Weights of a small GPT-style language model, trained from scratch on English Wikipedia.
Architecture: rotary positions, no biases in attention or MLP.
MLP neurons of a small language model. Each row is named by its layer, matrix (down: output weights) and neuron, and shows model dimensions 192-383. Each number is 128 + 24 x the weight over its row's rms, rounded and kept within 0 to 255. Numbers have three digits each.
After each neuron's rows, "fires before" lists the tokens most often just after its 100 highest values on Wikipedia text that the model never trained on.

L4.down331:115154161153113129129138153161102151133092130108130123114142112093090144124151158131141156114145105097107120124151118129117166162108089127135117139102123137129110165099150094161140134114130140130152149174119128112149141151160113149129181154129125152116131133167151133118127151155136132122174141169103080082137135133173126131104147124133092119143148121143097140145136150107142165162119089144124121098116115078076107135131129110106127141139137130103198125115098137132139082137140157111124145127138127166122148118130097138149072134146136169092117151082140119117109144126198146142
fires before: "\n"

L4.down808:127126185140108141130123147075136175169142145141113157095071129102138172154110140099160143100106124148151141131097098086113113154133152096124101125115132113127118133154134136104153134139153145140119128100088170124128140147086131130105160118127113134148159125121107152144113135099161120140136111113160161152124136124153109101121158189138134110139141093140107128165093137121113153138131141137133122136151164145127177118163188114151121117099133133118191093141161120117150119119156124133135153117127114137120088114152120114116132124120103138115120174110114126160126091130176145095
fires before: "\n", "-", " "

L4.down380:106121131161109160132111117132171154124125119142133112160119134102147109183126127144092126120173123112132159158097098124106079115106122131155117151113143138122127106107139129102175089140170106091099129194139070125132098134095133100141097163141126152151125173157101094112127093155153110171142147131118157105164134150104076126175135165103136128081136142116128123077128128103159173146114149141107148150114110131130093129082164058103130142128079165143193170113177142110144111147126135079135063107148101104146131117123150115120148180094127124157115129142096160152156104114138120104
fires before: "\n", "-"

L4.down328:112089191125153102133134105142132116159138154140100133127144119107107110143111164132168140098116118141159107086142096105159155138135147150116115145156126110136133093119138105151116100136139084127108142090103124143126140132152171116108159074152119157105105110105147133129135144112135107108157125177114136064137099136061132118153127138081096116110140127128105136141131100124137132098104120133136141098119121146158125099143134116123118120139091097120215167161112112107118126111116116112138160127153124135127156129111148165147132136114119136136098143079089105134096109105198143138
fires before: "\n"

L4.down515:081090133138096139144107111148174134135181112124178150110117095100131118142126119130146161121119119116143134133110170141136092164184145150167145153135138101139123147084155134145124119140180093160102155151138146115100150121113160115105102138190141143094125113130160118131159136157127169103122119127121152091138194131098140111126106165159134155093137136156158153129114105126195136123100147116144116082162161137179109112107115137174177118137108125142129151119159123123120126126131093171158130130137139146164154147103153123124075142121124082119078161164118149109116102142104133170
fires before: "\n"

L4.down489:092131160113148153136119143105131148149141149104124116123129129120120153109150147152092150148183153123145149134126111108140163126208126129131140122129114117120122075124094087148132129154123069119134100170165121138131157156166140172123144128112116158129136133135142107102138115167130112118165088152092132118131158133145112117159167121168119071107156108156152145152123158092126180123110087143151138160138131095070089161110113095098099126144113141158119134121136125163139164117139136161136116132133095083145107127118101112104123118131160108120137164096146117142125128136191114156
fires before: "\n", "-"

L4.down9:113107075138174144137155151117131099184121141111149147162173113142117088162139158130143127114118126091131119093121089127156166130139132129113108140126105100139142121117139135140157123128137145139105152126182116176099144158127134109129123137091146097153151194086128137106094132112134095125097109143098137151131123124109135109145126134151128087085130160089087139134129144115114139186097134127126119121120144114144156136098125108106095154095131159149198118171136120127194148109079136149127132101128144099113119065156093144136146136157150111114123151083116156130112107099160141163
fires before: ",", ".", " |", "\n", " on", " in"

L4.down599:140110156151159151123104114121087167105093171125153145094159154100121154155126129139157140110121121124144175158093078152121152119175116110097122116122172162134111117125109115080130117105102119110146135102138089148179128141089113128107158140142126107133119119103136081114120157139097175116128120124138152091148142087111178101141118112123095077091138115125139136138140140083146113118129119131134167136131145107116142141156153115093143136122098085128185109079159092139096126157138184167129125143130115106129155112076148111132135132131117121114145114171124143133117130176095069108
fires before: "\n"

L4.down581:096126108180126131166107153108118136141120098163097115124111166127122099180150174168129147109157110146150171129148064129157170135134134124143111170133128141100128102162105084104131111121111134139132126142150129117135128135101112076133177163070129169135136108128143092132159144130134158113164104130172140128132118106112103162139166117137127146092138119150151076094116108068129150173097107126134087097129158133194107138131116123131125140100143080117171139152142102140124080133137091140145102109130133112097157107180147074102134150105114105165139138148135168154084124112138113127
fires before: "\n"

L4.down553:113131136118077125123139134095107140109136092201135151108131148102106094143151157137139149125124151123145164102140128195155151110105091144092148129133127066138147126129103078104149123116149154140171119178137131116105154103149135108128152143122122144134145105147136115098071161123092150119125117131091119157148107143107140145150121096161103126127145146112130119104142127136168165085106149155130169111124116131120138111126108102144083104155124150163216153092112082154136135142139114149115102126132131134095144128113122123123119130141123116108155112114104149116139123082133153181
fires before: "\n"

L4.down248:127167169183140106162152114082132090136131158123062139110121097134130108078157139118116100079127120139174149095128140130117110143149131119124122148125113123142124140123147105143179104100120076127122134153074116154126116096101126066122130168145149139129124143098137107102131132139154137175100107097108138105138121135115070144154115145105142113084106111114088142130162102119144148169133115147128149127090133118107106134094118105121124167122100149090171146145094168129160096159122134131112125121129151106139144113097077122153114167122143153075144107121107134128117105146121146176
fires before: "\n", " ", "-"

L4.down71:130111136128134141149156129135116091121145118091133129129118138126113134160155160175134110172122120113168165130101119142100156128112133125136117098093109114152126088118184095087125128094157130135097139116124135114163176156155110110072127137117140096118160122107125142094104098117140157136147131172111132130174117162102127120165150160176143138129150168190138156123143097138127156169122115141163106128121151138131104141172112166141166135118132100129150152166106101112085121132139103129164128102115146100095129088099161140164127123145061159112129139123131136179096147112156134155
fires before: "\n", "-"

L4.down1520:111092137146108129123137142122150148122109084129104145141099149093142114115114109147171142131142139156077096136148140179184116118141096124154109115112091123164142093094177117105153099121137080108086120151106113116128103148146142125188139126137143174114160119136157104146174115131151118149140107113096098140154140099118126112118148102150135143155169155150113111119108152141103139099118153107079140149172138145125114144166166122122107153089115100110182150111156122142149118153117130169173108104138141125095148108147109147161122149131129153137100091151137097151139095135154161141
fires before: "\n"

L4.down911:165108112182152161128126167146117143123103138122120139098133128112123131113160153147115116126133145088138195120128123093152128138114088125142064112116081147154115095136138091152112110134147153112107120168161081153084118128132106138117141111120168108120125101081141110143136152138102119136142093153118137142143136136089116117146175119157129112125123106098122143149115133082140137067161127158112131137122122164106133126156124108113102082175137141152120128153120111136152114160140128112100102095132142152140108116135113116105172168116174121109123111132096133092122104102095140161
fires before: "\n", " The"

L4.down954:163191137156154141103102137166134117138129136145109079086099159110137133120152108155189178132094108154096131127121152090133110105132100107147096104164158134140106115119151111165119113128121093088113160163113143143138116127092066136161149161152098127108135089115187164103144143104112126113112096130146159153172105116144102135097115125168116122128123116138128146162092073100128131145145140129156129114168106131093122104150107126122142121152165133140181135106139101183123149129140179129123125113119115143148135130142123127143082103121111119107141094124159162120069117138142111152
fires before: "\n"

L4.down1493:142131113133133166111117099077129119147135136170127153124125108130137129112147162130134146138112179085147127106180097130152169140132143118103144134142111120122110083119112144124103157134120129127117158133112178120116113147120150121139124123102118111146127153151171156143162169092137174126122138130108124085103130092121099160078156130123109110115132090148150140142095158089148167145152105096137153125135089156126166100144159094131138111129111117120192109125166100147156124134176111159145127124131134167090171097183122143150097122142147148099080153119074104113118100144171145171
fires before: "\n", "-"

L4.down601:114108119104180142103146102104141130113110107094100100143087114135094129118154151189119164113131164100134125113121093145123097136152114141137113089159103142126139159150152137135106138100059126148073115135094103138135139110128142160140089153153139109141102139156134142124133124078147132124136097135111138124130155112088100126108161139091103162124103118111107095145134107077128105136098123091114137123225117106123135130128144120107146098155123157109098079138148108117126120111117140132133157146152111128128170091125132112139130133127141098160121129125136162105098131134185103151
fires before: "\n", "-"

L4.down1197:113106098139119127122095117078179107130135134162115136088107121114111147133124113090111139143144125169151114122131154143139164102134085142178154128115142160157110125145105101093144125108133101137127126128125143157123124097116092112129117135102131146129150079071108068129144114097132155141138133115098128130096141151149054130093113130163143093121111182158127149149139144165155150120168136142072130138106124143118109189123095136141118191139142148159228115140127126130156135095128158137154125151147130124151152146098140123092147124134116157124124131102095120120134127111113193155
fires before: "\n", " the"

L4.down1305:103126065127176145166150083071172120131155145138094142105141110153116144126183123124080153158155119106080116114167115172151136152134122136093150149076076147143121143107132161115123146117162106079132155160161079117095104114117129135165095149120129106150104088145127129122135080138146112162126132128125122098138118120117108119150126109097107081180145156090092127129092140152143137183141117111106134142123142107118109119112119103118112123086132120132144166117125098126104156093143140151128103140108116116118118125138128173093139094123106149141130118131147114145141151146132126097
fires before: "\n", " of"

L4.down1087:112086158150094140177104132122120113195134143135122161145140132144080115126151137161117091150075123116144108145139128137131171145125149137129142128091151143099123074153071114142108123118141119134127129160113089102100158160132087163135146146142117141122146114155151125153143158145118135165137120141136113117109126127119116098144143153124170133115118149127137079151098113128135118161128108098131129117136116159118145080138164136108121111152106097110170145109149083115093104171159145125114097153136134163079141114130159136135140150122112066093160114119146103132183108156125113140
fires before: "\n"

L4.down1290:156163139130103102125097116117116158200123115137118144124201137129144125112124150133131089120125137154166148096144085158124121145173076103113143144151127081152146108165088147109132122141085178121100107129121142133153132080142153121125085136121115143144169091119156145108130109126118120157124137078124125137109098153126155116118139123159105100114115105125131086123137132144119107106146140140174118146157163149139140064117133105140123156154137166143059090130143108146081108162149116123159175111111128134132110142127096155071142129146123160118108161080151156114120127091164109124
fires before: ",", ".", " of", " in"

L4.down76:164109109114132147148100154126128151145101116079127087137133143143176092119109161156163114123104131097175126108133141081122114157194136144135158111111144126142127108098135141106102130133137088052123124065153088157127111119139147101122087150141161126139111165144145134150103076136111115180117141097127116126124125155122097088108140146123131141185139115129139133157122138144147147134092093115166119113090121097104125077140133130118134145110160170149094142116101121151105141168123125152144117165111122107097124111168122095123120138103143145098142151117142094122124115159139143129
fires before: " |", ",", ".", " \""

L4.down43:065149114107142155148123143131132084112122143136129161120100077107143121150118128155133116156120107153113122140124126156127071092173137153138139141137132134135143124143139134120148176111144117147092166114154164178119155100166126085131163114096100177153180144115178139093106150087135094176149146119109175148109136144123103171120141096106118153140115149168121170118140106127097166163121114140152130129126163134160129119169110159127144111119110110121115130112167162144130137126137136117137168076108154111132131121124118080095134140169144125106157115094139115157119115104110149135
fires before: "|", "\n"

L4.down1177:129125104132150139125151159085140146180137130114117132146129144165132127113167108140142121112096128141131126123110156156168071126119142125070121152145114137136117161147143132137149145094123120122093119111154146148149122149112082100139110135109082095088138127155131120092126178139156164126141098162124107128110089133105055116098136153141168144122137087109115121110115098133129140113114128121121123106119120123137101129162098132136191133185110113123158136085110130118119111165121156136137142116176090147145096114089112112125165146119118101145129125120108127147083150154127109123
fires before: "\n"

L4.down1466:099118126130114113125091134071136079158112086179133149136115146114165149175075071119144121118166121127126155114109147135167112115126133120099182107125166154107130132152145127142108118115106157107152142133157159123126175126154142125136114192141144164138129133127183124098091145102126118169142130138146153085135124155096107110133144099112144130065101119165136143120094103102122122138135137134164113125132193122142126117138137125187138148166124141095206174127135104108118116123089118119131107135125133218124120130122153118082156107148140174129144123136136154162105111101131155143
fires before: "\n"

L4.down1217:135042171161131095092123136149124119154146120116101142139100094143163101178154142141136087117119134113125160105147097120104122123148126128080157136119091116154155127116142085188133099139143116113106100147121121117134109131154170096123086114121113094112191112138129113097135114120098125134137135107118131092139125119130108120142102123121122121091124140131126135137168110101130111142142118104107167082139124124121113117117137089087109164165125123116146132116138126146114126121124164088168125102131063117105156104136118136095143125105108150140124121188108153131132157146187133093
fires before: "\n"

L4.down966:130162135109140149125123109132128104126173086106092150081097118141149119122148128130105117132136097156145110142142145117166122131106118113105128156150138132073140104153144147131135113128154122126161090140172080134132140124100114103123153118101155120117118136157074126092164096097125137134124152136124141129143094140080133139084099100125123141111102111131094114140101113116137126117113114115121140136153145129114088090091144129101136152147122118113151137121146131142105140126151145134139124136145143135165152097156116140109109106069114137109107141115142126112130130142171142141
fires before: "\n", " "

L4.down1096:124123109111125097124139092174087089152099172160129130136170120133107139121150095134097117124105137097115121088162106122109159152107153101121123094117160129139111132140151104117132108144123139116124160130119082123116132140107120147118177139157114134091118090108073162134176133149124171123166132145108124141087131137129144120127131159135127086122111130131120133112102127157134132131192142137111128133146169151148171154147112126108113155133129100057174128130169102124132121089155153138155142152156096120108207128167103132131128094159150185087176103148109103141125146095139146130
fires before: "\n"

L4.down763:100134121120082128142103126043132163159171108112159147126126133082151121151140154072126125154129149091118080109135125100141146118121159114099138166128132115120127117129121139100144145143134100164097131132091150132092134107128145124135172128163132107158139174116118116111114173146135104150097142128157131086137107173117148119154128124140135149130113097145128121180131163119128155101101113171128142123152145079123126096144143091110132142128082113137183128087101165084144111140096154154119117106130093120117137113112097136130129137138098114111125135127134101119166130097182120134
fires before: "\n"

L4.down995:130146143101170150114160128103180102131133156136134103141117167105162134104128120152099156120146118151133136114113102075139137120112085161105136127124118138134089140150122094137114134137124148106141143138155099144123152113095133125149102126149125130140153120104146165147126164117151131145103114138113112146147117129171115118115112110159138106113114102116149129082126114093119125145131141143081133119130110138129096123110095079121149129154097112149228103108112086145189118168172157157139136117158080137099142091148164132118124083149142114086130140110083090125122105133153118157
fires before: "\n"

L4.down944:103128113100147131150157139134105133147136124173078116112125124104124091130106061149170143158074169122128112110111096095128105142137107119126096121064125130104137123157164095135121151141118131123103125157136132087111102134135104120140153132143153106150109076091110133165078150111150102101138118119119140111108139107126126124130105103133162119146141128120109179155167120128141155097107147104129128114129120124123159164155139086136113094129161138095246124100120135099167100106114135146128081122140111122121123121103166089096184136143106125130130149124123150118123144153165115101
fires before: "\n", "-"

L4.down264:097149136126126137137108143159116118094155127164165170158133064143098108137115128141100137145103186088133080095139149116136152141123177124106123107140102122132137100149138137159083108093186098123102127136145135155102119177167151149145121085146110131123078184112106084100160160126117184099133143097112141116105157123116156095111154082107091111136126120108127130145124147155115096144118123122130115148162116127082130122113134148130172130139079123102152168139065086133119119153154133143114164143115161119137090156124127114140119142125165162131156123122085132156161134127149106106
fires before: "\n"

L4.down637:118095116100118123166137102090137114170097151130129128163141145105088159121156209146151085170116106065119128103135127098135147154105118087155130158106099134146089117138125092125146057109147125150087165129148118075088102105133120103119120098125137129120147113118165143154140158155133114164121098139115102164127117118112112142130152110112130105107108138092113096096123130112140129109110179136159140128115090139132156093123132126135114114125123094155181103140127152116129133155149115157090144107125146121144149144137107147095111135090125113088157174084167135119159067101140146109
fires before: "\n"

L4.down224:139064158142097145149131146095113097132105155135084140074139113127149138150192142116115099158128133128121135148126095111108144118165124138157110136144102117151086100162098101107137107154169122108170120126133128118121137096130069097109103134120128180088134135177164114137105122103090119109132138124091159133141138145090096132124106143135147081149123124143131095150121144096120128105133135136135120139081174128154138106150119118083127161148156119108160121171154138130088135151136131110113096117119150135115136141132175178157123178152137107099145113142128125109102118153144125103
fires before: "\n"

L4.down1065:164116127147136162148085132128175122148143160122085166170116148146183137175120151149146167176129129114201116111101089118086135172128093135142113110152150137128117151117168124129132121094121087090104113158136133111141161169103121129125144207105113118137159141160155138087112138132148131113104118118111159132103089114158118131141115121153170129119153115145129148121148084089108116101155124100093153092116159141124123125165116131091161124164083131150134096143090114148128085146122158074139121093133145144108129103128143137117155086147099136111136139171146175150141109137162128117
fires before: "\n", "-", " "

L4.down1088:150097135143163128113134071157168099142107154103103149102134131127125144130104103136089112138128145119126148163134129174135103126163101139119140126113110151096115134169134117116175163167136131108127158086172120108131137159132140090131137151166104085121115147136149089082144150108124059096113120105122142103129148082095141110161167136156120156143116169147104147138118104138139129155164133159138115120092165102138116134158133109117149156105115154116157136105141088137150130128142110134117169140149103111104107114104159086151104141103135091113068102128117102122129118131120135152
fires before: "\n", "-"

L4.down967:160116138148134125114104101088143139141078124123102109108116116169134167114138164091127137119143133128117159139113138108055154135175111146105121177111145165111110097110103109128151138127165080135120094156137167091099116168138158157112094103113109102101102076099115146150104158088170127150115134164169145132156091119119120145126105119175135111145135089153123162100134165161131120095100174115124137138100151122123154118159108115134141140135100126115199140120123091125100130105111150112120133137085106107136153117140172101140169077100122138096148079159147139107101159138100137145
fires before: "\n", "-"

L4.down598:112127128137154169135124117147108105122146171125115166110156124126126116148133108134080124112158157127130107087134128099142134117118122167146161099133101148137131142109154102126105107124140130110119131121162104185144128119127137128108164127084105103108124167139131134114148130099139115110103148156104104146174131133174115111167133148121113126144106096104128111124102128100142110127142132109152172125133142111156138107142095124135129067122154170113133093100129112169096116099094126091182124113173111140122118102115157099145131114106110106113117101114086075097118124115115122140
fires before: "\n"

L4.down1129:107131120109105143120103140132156106125129136128085122107095102145123176116173121120068146141136126117117115110133149125133126176150145145120143158108149151104124122132138157136134119154125101159121142113122156115154146109157145112109156111116099108096084136100129153120175167137143153134143125141121128107149135132158120150162115167061138165147066091114132095136121112107145139106150160087149115159149121131101112132090080115092157189131101154104129170152128171157141107108134123169144063113146099137125140131125144105143169106104131143137115138116149105080154144158167145121
fires before: "\n", "-"

L4.down90:121111112138171099170136087139086136127139128153165110160144136097125111136141161117138111122141196137136131150153121116104121104199134019121138157133120133157120152119142125139108125117104150101151130155160097087139142159150100139170147117129108169150109149104138128150135125090161198092111103124096103135157142102107128121131169117124127103147128124129086159170128148128125116167096114109125103104113147151094126142102179146106143147132130154088155104113115114160152131126139161112125155154100131122103126086117171158100137165140152143112127115120127110139117131117116117151
fires before: "\n"

L4.down1212:127106109090154115154186157146132131090141159122143158104127120092112129098124130165056117117134135114160142118133132126095143089128109182142128126124097089114119100131140113119097124092143187109129114128128103163149131145137141150097097111099136133108101154080116106115134120092126119148109156153117090139128095103125090132116118127112163119109111125090117135118144104137132103156103123160070138112128144137116124153122103133095100125132126136116219141147141112155118132151114142149123160105171161102111140103124154129108153144113116138182112165121121171142134114081141119144
fires before: "\n", " was"

L4.down851:145126141124126105107144094158159103177083155155127145086124085163106163114167153141133137135132137083115073125133070156118102103146119130120133150147133109133085130159149131168095065107123147100187093130105159087130135122102092128118122122153105092141141120150097134117093133120160141082105160130163141168118108174114108077128130129118154111101146114098136106132127127116119126187129108127126091113136123098185158146134136103121089151125154141133141125124126111088135170106112114123105105131120134148102134091104135121151152093094183133139162143138113115172114110158131195196
fires before: "\n"

L4.down1179:136119187120103103122099069115160123169089144115144126091129172112126143161121135118154117107109117121101125080140096077145133104164124103117129095160129189165166143097138100146140157103120137137118179157160093092166106130164129120117150155139113119090087134170155157133102187123153139125149118166152195106155142132114131131118135158162098132131087153176118135177096146155101136150098118104147116120180167178134115082109133148144121141125138141111118108100145152121144127151135159130158117112164142150127144119176144119168143111169167124122114160139129128133127112168153143110
fires before: "\n", "-"

L4.down841:140140160106075111117139151137128139143109147139155151128116138102116109115154128133134105103137131127200131092145148119110117119099080126124108136093151131140139162122151107151147122111142139127127156118170147103084093113142102165113138172153154119156120115153150137139112118138135136107138157128104170085111094128130115100101089121107171165128166149149136111140121117142094175105113115127131132145128145129117103103081101117154147098126136131101159171105111093135090133117153150156082139111142182136120135097110132116123140138139140093094115133102117112106134149166120146115
fires before: "\n"

L4.down109:178144135114160162101155110124122135145171095127106114154112116133133152132166109077149123146109127171088158167128137151157094126125086126096112132142125089114111115109129099120125156127147133127107064130125071164161171175147187125137111162131066133144129155117149093100134152169168143136124123088128124118129118077087133117119094134143091137125152125140117135163088087123089159128087148079087164114157102168109118122161135126146144123121092090134179108144112137134114099139092168181091099118112151131135154100159118128144131116133097132143132115139153131145127141121165124129
fires before: "\n", "-", " "

L4.down207:115105127142127124136118163146161149134114098146152160107121189145162125111132207128133136210140090130110161139102137117127140084139113143172171123137126135171105148093150115117147083113099078104156132147144107132148119144140082111156103145119143101139124137102131131135112109104134128149142087106146109118126141097130142092120120155154112103167096138107141084145093092128122153128113129192180116094144143166096136115101140105158118137124119104133136099104162116130166151148159127110116122146077099142132119106122173125166155126119097125095168121128114156112155120116062064111
fires before: ",", "s", " |", " year", " time"

L4.down1160:156102113154130105181127105094124177152070184161146165077072141126116169147109140127119112112114157127122105155144109133141128139116105075139129163110164148153107159166159093174099131081127062105083128121126129117107138122115109124121146131145140113166114113115127123120151153105155106171148140154085128096153108116080094127167151175132097132110092074092113127126121118099169135141164134114165163135121119099142122137154078101100123169148118107111153164128115106107134094147132198127141084129134134161139143109069154137129151114116137107109105111117129139143105156106103121175
fires before: "\n"

L4.down1235:098133130190147116114143129113095127145146131122117084116106152073159124161141148158126159133125120110117142141087158117084116109108134140073130133132089112131139095129141098132125117126154106118101086112117091125126159140109126135128154146123150137119166124082118149172092127126127103089087148118172129082155088145114083150106155125121149162119103113168103140110105126166107109139073133109109156179097145139098096142134134174155153157151114106094152133115137106140158138102175174138160097124126108134117101114140132124135158130080115117161143120121146163150091114135148143118
fires before: "\n", "-", " "

L4.down620:107093162181100130112129106147142149158102113096132127109133132107112102136173150158170093134102138105133110137129091108149155150130111093123156135143124108117106132165133146150166113134132132116103135106137133096130153138118154176103103149119073082147146123107114150098157154067143120121102125109125138107094084101137080143100132146143126141109098129140154125132127095132146142121145115141126152158134090125147122115087160091114134143142097120139197133118112116124147118124125162105139146093137110151104137108105151136136144123099130125079120134130143129132083166162131097150
fires before: "\n"

L4.down827:152135135124146169113103141117143130173106142098143166096102120176141154145094150125104117164110093087129120129135132096108110106133134143117150151130115147170150095101116108180135069087160109101111144153098141114131136120081116176159135105141141133133137166150118177093147132145118122126080120120129170120129131112121092126151138157119184108127155115142114108134071126119126156140143127096136123140123166090144088142079130126144136127185091111106146162120119130125134150115150126136153124133124108144087157116156129157122159094114126149106113135126120109140129116126132099132
fires before: "\n"

L4.down1439:133165146109138113114089087089155142171127218085127127096101148098119129120166150146164104142161162098108089128145092123134101074120125132118145104124143160123116116111116113134119064166079086129180112137131144134113109123150123130112127156121078108125104119104119161127148145104130104089147142138119110108140123116125120136144113078122182102123134115155137124112130083105172144115131098089123112148139159154132095142156130137093137118155106169126193156152122140126093123096122162126128172141105108121120164137095112111148156126094143101133118149111145068109149145116158095135
fires before: "\n", "-"

L4.down403:154083133139136148106115098096166143142146150128069101114079154165157117101141147079094103152111179098173117111161098147153120136167180132114144115122139159147118154097125103153152133118140069112173105081106141089142124067076151118122133152127136129175119131157134134111125142128112110129101120152182110128165072193137095129152113096123090153126159130146099140111071128143081110160131134130139131098142085102143131115169125126112103157129098165119146130104119096126095148116126138112109118145166120111149138124140158112161099121112120161147114111162117139158130118143128136130
fires before: "\n"

L4.down902:128150206126126102148132073089125102141051121119121157119149124151188127099136116141154133158126143101109140093177126104122118095079118070166136116136085140128148126150167102141142136090146111124115144155140125132151102135131121166117149108148130108111134162134167133113144134079156126151129139145114146110099124132128095143191131120154126087145110154078142135132124145112118140120099159119111118125161109131102141107149107111087119140143155155153164131096095121118133155122140094076116094119150125132137144091132122150169133139161124099128072131142131104123107123173149069141
fires before: "\n"

L4.down889:123070180151092120120133123122144138156116121138083161071144133137112123101149169169116131149114150121145122117123093107114141145128157116113172157133082114160095126125139075175148141110131130135143154120144117098129126163122105122115119133126131119087101155129120161077117130164135145114115135126136131119146121139130141145106164140130136159189122102154096145161117109103137135133142104137156123129149153119149122098182138126157119150177100159142146155124129121150103106161118156129141086124123107210110153091147115109114119118114129116079145144142137145151108169146165104148
fires before: "\n", "-"

L4.down350:172158160175136120179160129124119124097121129143114109149114114172161099109146165105117155112132139139156149143127131130122117107156092116090090117129133106147111149157149111107137090114129105119121120142090100209139146154097064139170090123146127136103197131136195102110081121132061142136132111103170061137107130109129124143153154112163142103127147137131145191134127134121124093154115115116112108156138126120119144085128087157087135134107090155132190110126127160097141086168146141130099136155119125103125093091100139132106130143139123130159128142103125169145101104159163131132
fires before: "\n", " ", " He", " 1"

L4.down775:134135145162119154156130126136176140136156110168121140085135115123112095120121133132080128085119128107170128158131142106131113141158133105113103153111147145148130095148129102112108136110139103108159119194149167168126091135141106136120115140106150108149130127119090143108128134114159134150114090152109130146115139133118062096098124138139111101110130177152088111119116154114147135124129125172089131125099133102125146126171131098138132117150139141170233127137148115151090153137137133141167138152136147131094123139099115132121131109140150158098114117103114136125106149116154134107
fires before: "\n", "-"

L4.down432:137101146117118145133103142139111125174134105137142162112098163121119144140130144182102142076142173127136177120126150143133118158082164126106138139171113106129133123134130118161137116115170150118126145116100136106145160083151156106111076147132107118174139123104126103151151100138124110153148084140135091123193093125128095156101143157150172124120135120148126124130140137121083149150124148154145154151175142128152109128099113162165143159118134126178183155159146137135125152140154109147164070122135125148120151088103132143143138167129148143145145134117129117112116117150126146178
fires before: "\n", "-"

L4.down181:120143127119139101104148146100126135112118150153088202107102129149102114107106094136110128161132111089165099116157134178099168119107157134122092109129134140162144141146164110120181116129115135148148111111211174113115098108105098133105144116136146130099137154168103148110117145150115105109107174166135112137146125136140124159129117095093135143124167145151148145088103152104123176106111134143114124114136123126141126159165124103100098120134098093148206130153124172141096119144113142113154128121134109135108152133128134170150142174109146125109125123118119074096146133095136136142
fires before: "\n"

L4.down1413:140120128122156104146099082100143093094117134171147121157128093126119127149109106143130126151121095120112101124136109092135125121144145128105136149084131162140123129130160116099137131133160177123122106154097092115140143143124144145114166130128103120105152123112131148143140074122126123108131147161145144137140172123139107107116118110139108109140166067162156176121112104088117108122146135132116094132120178114087102123188071136162116117118134133103212149141114119107182136093131145127152149097127128134161125148174135106129140149115124111133109128114155106118156146141149136126
fires before: "\n"